From a checkpoint of a small transformer trained on Wikipedia: 20.2M parameters.
MLP neurons of a small language model. Each row is named by its layer, matrix (up: input weights; down: output weights) and neuron, and shows model dimensions 149-297. Each number is 500 + 50 x the weight over its row's rms, rounded and kept within 0 to 999. Numbers have three digits each.
After each neuron's rows is what it responds to, as a language model described it from the Wikipedia text at the highest values.

L3.up1293:454449545413522481506488527575541517477577550565544431434483517522451466492553461453473401488543448508553485493578474377496533509467517584476471508533475504431497550689452500533445454470471501484472443586537391436541504473635472507513494559556458669499492547556581510438502510544490571576492421637497532506437501533487492486462511449466520488530513599362518502481523447580389489506489541508491411511527535555486489507500476450528511520446520468516
L3.down1293:469507478459463508576518593556551525473465539479540539529486487437568480532469507456533566555519479531606460523576432554529525407543497572546441548503543427520564532602470529482554453496449517548495514427435521460511540575597639520523545517421576485609595442439484491425545506430497479607486533474512486514436497540640533522544492465541514574550520471517444514556562520435480559477511486474565530457427482533547442554530514442467583580534517541593
Formulaic boilerplate continuations. Predictable mid-word or mid-phrase tokens in templated text such as census stats, infoboxes and star or chemistry data, e.g. sex r-at-io, median income of $, S-M-ILES, year-end.

L2.up138:500495542477541459439576544541582488366468510544443468491550509481472416414500567486466473527485473483460521487664477473565487473518577379528473510556406386461469457566475440520450433531448490468468530492522482491468472529510422481569528521460403564548558441520463526482454576507701508503504547416457499462543549472423527495485468589547490543523592394428490547540484401552542442548523508460496577553468498490534503556489514500492462573508554491512
L2.down138:543523507573501475582512553461558547443473589511515460517501485513441497387561569570460585427458512495527454447502449476532485529486544609424484427574536570454475417459387428522428474491605435568551490601483498476531552495519533563548479476447479491552488533572483394528490501565448557527511586455440626492461499406502491490609501537460552442542591509486467507480535556456488557405510512574564477441615559532460508564521468449540519470453512519578
Proper-name final subwords. Final word pieces completing multi-token proper names of people, towns and clubs, such as Rut-land, Stam-ford, Magn-us, Gra-ham, often in sports tables.

L4.up191:510558486456547593546543460532536557441581454565464449412383439518483490476422482594566557456538540502487494439454491416460540487449489574533576553473549439474509495500504414530466442519534529478479527540484548431534504545445537573532494437450556492546509501462453528539462541552406527590495482572454366507420466528483545604507446376473474467475438519530446512513510526490426437447425444441538504610446555518547487561502472400523521547467509616467
L4.down191:571499503479504535471422559379436499522480457511582420506544456507512474505529488543513520481515498602491604514482477487504449542543593473471545541518532486493551532509520482552489472542500557450503476539420482447578539509509515522538482520489515454563493561600366503448461424408490543545509521612495530499535422536466536485464485534471538467416514458439551536522484531540484467563447519513472551543335533637483468441487646456512528647532477454615
Mid-word subword fragments. Interior word-piece tokens that continue an already-started word, e.g. the b in tur-b-ine, N in GNIS, on in Tor-on-to.

L2.up1002:492648530475491501483455471458441508501566596359495471463484497485521492400475519529521506526454552448433616499440482570560473499551462500480524445516475462560530435556477407528530450484547486506596498466490547477476416470512543469516536477528590540478476470476477561473453420546532494471459455534458456549458557555474457468419498531477482453547514478393557481504475481578508509587453457435547511395471510441520391474532539557457508495508546510525
L2.down1002:482508492559410512493470497493485520471540547429533455445407572482489519535494571579580497502507412472463504504519582490529550511535510534547546591502444505488388462517442474566474452636437524508508512371492510477457490475555470540520447475530537407493521477482546508496471549415554445460473448480496480481543465476522554524519468522538549496462566521458410541511546517527607421487487562510426417566527428513482435506532493527435441517438541451461
Mid-word fragments. Short letter pieces (f, y, ra, b, ph) inside words split oddly after a one- or two-letter start, e.g. le-w-dness, Re-f., l-y-rics, St-ra-ße.

L3.up394:548433540430568432442474389445566494437442487488554516519555432491493504499558459586527497509515599509435462525558562543560513558523586495462536416473475435480539500523410483529501468504305455545536442577454494494526533466514555523529600520414439459489543444486510402531552509546604477492524470465505500488485502523436534523482421542541557559380467498518430535500532500659449540429549376445503514478453534440526520530473520554562531487519471470563
L3.down394:495468483535526586536488472488536409495468531481528460542466469453487544433565427486466550494452523515536439548433332539487488558533491470514522448429544448458540412436459528502458540386482559469450575455464565485492476551518557451504519547519556465413506527551482443494438441519525495394479518464431407452463529529559471564566480391434580502411495515506533496450540565504472472451507533560484569519485564369446463550550502565564349505535531518497
Name pieces and colours. Later word-pieces of personal and place names (Larsson, Hillary, Davenport, Northridge) and colour words used as names or titles (White, Black, Silver).

L4.up1720:436580446478569464467506489477535482317482486436526545487562467506491577519524480527484462444537472475556460468493458560458580460552500554519462519421546405421473502509545523458484540525471483576508477552424474462519492469540424456500606522534477570499492481486532390389591405453518484468440548579511525482510545482375476534486500439419510535423486437572485539485457493501501529498576442564472534516532521572524520582540519508555422484529517551535
L4.down1720:541534603413482569488506525530475516447538547570514486545526480434549461411517516510532455497465527467552485574453491500497476592494479539415433445603542485510443512484474490530421526568451490437471541581427507429504500529517564462473494588462539482502541512507482425558460523558564513483468469492472551452560454462463458455528365502468525504509471487541482558439571613469488536459548600433548430522612578510487566567532419452487509601557515507524
Surname-ending word pieces. Final subword of a multi-token English-style surname or place name, such as Hitchc-ock, Cl-ark-e, Murr-ay, Staff-ord-shire, Sandb-ank-s.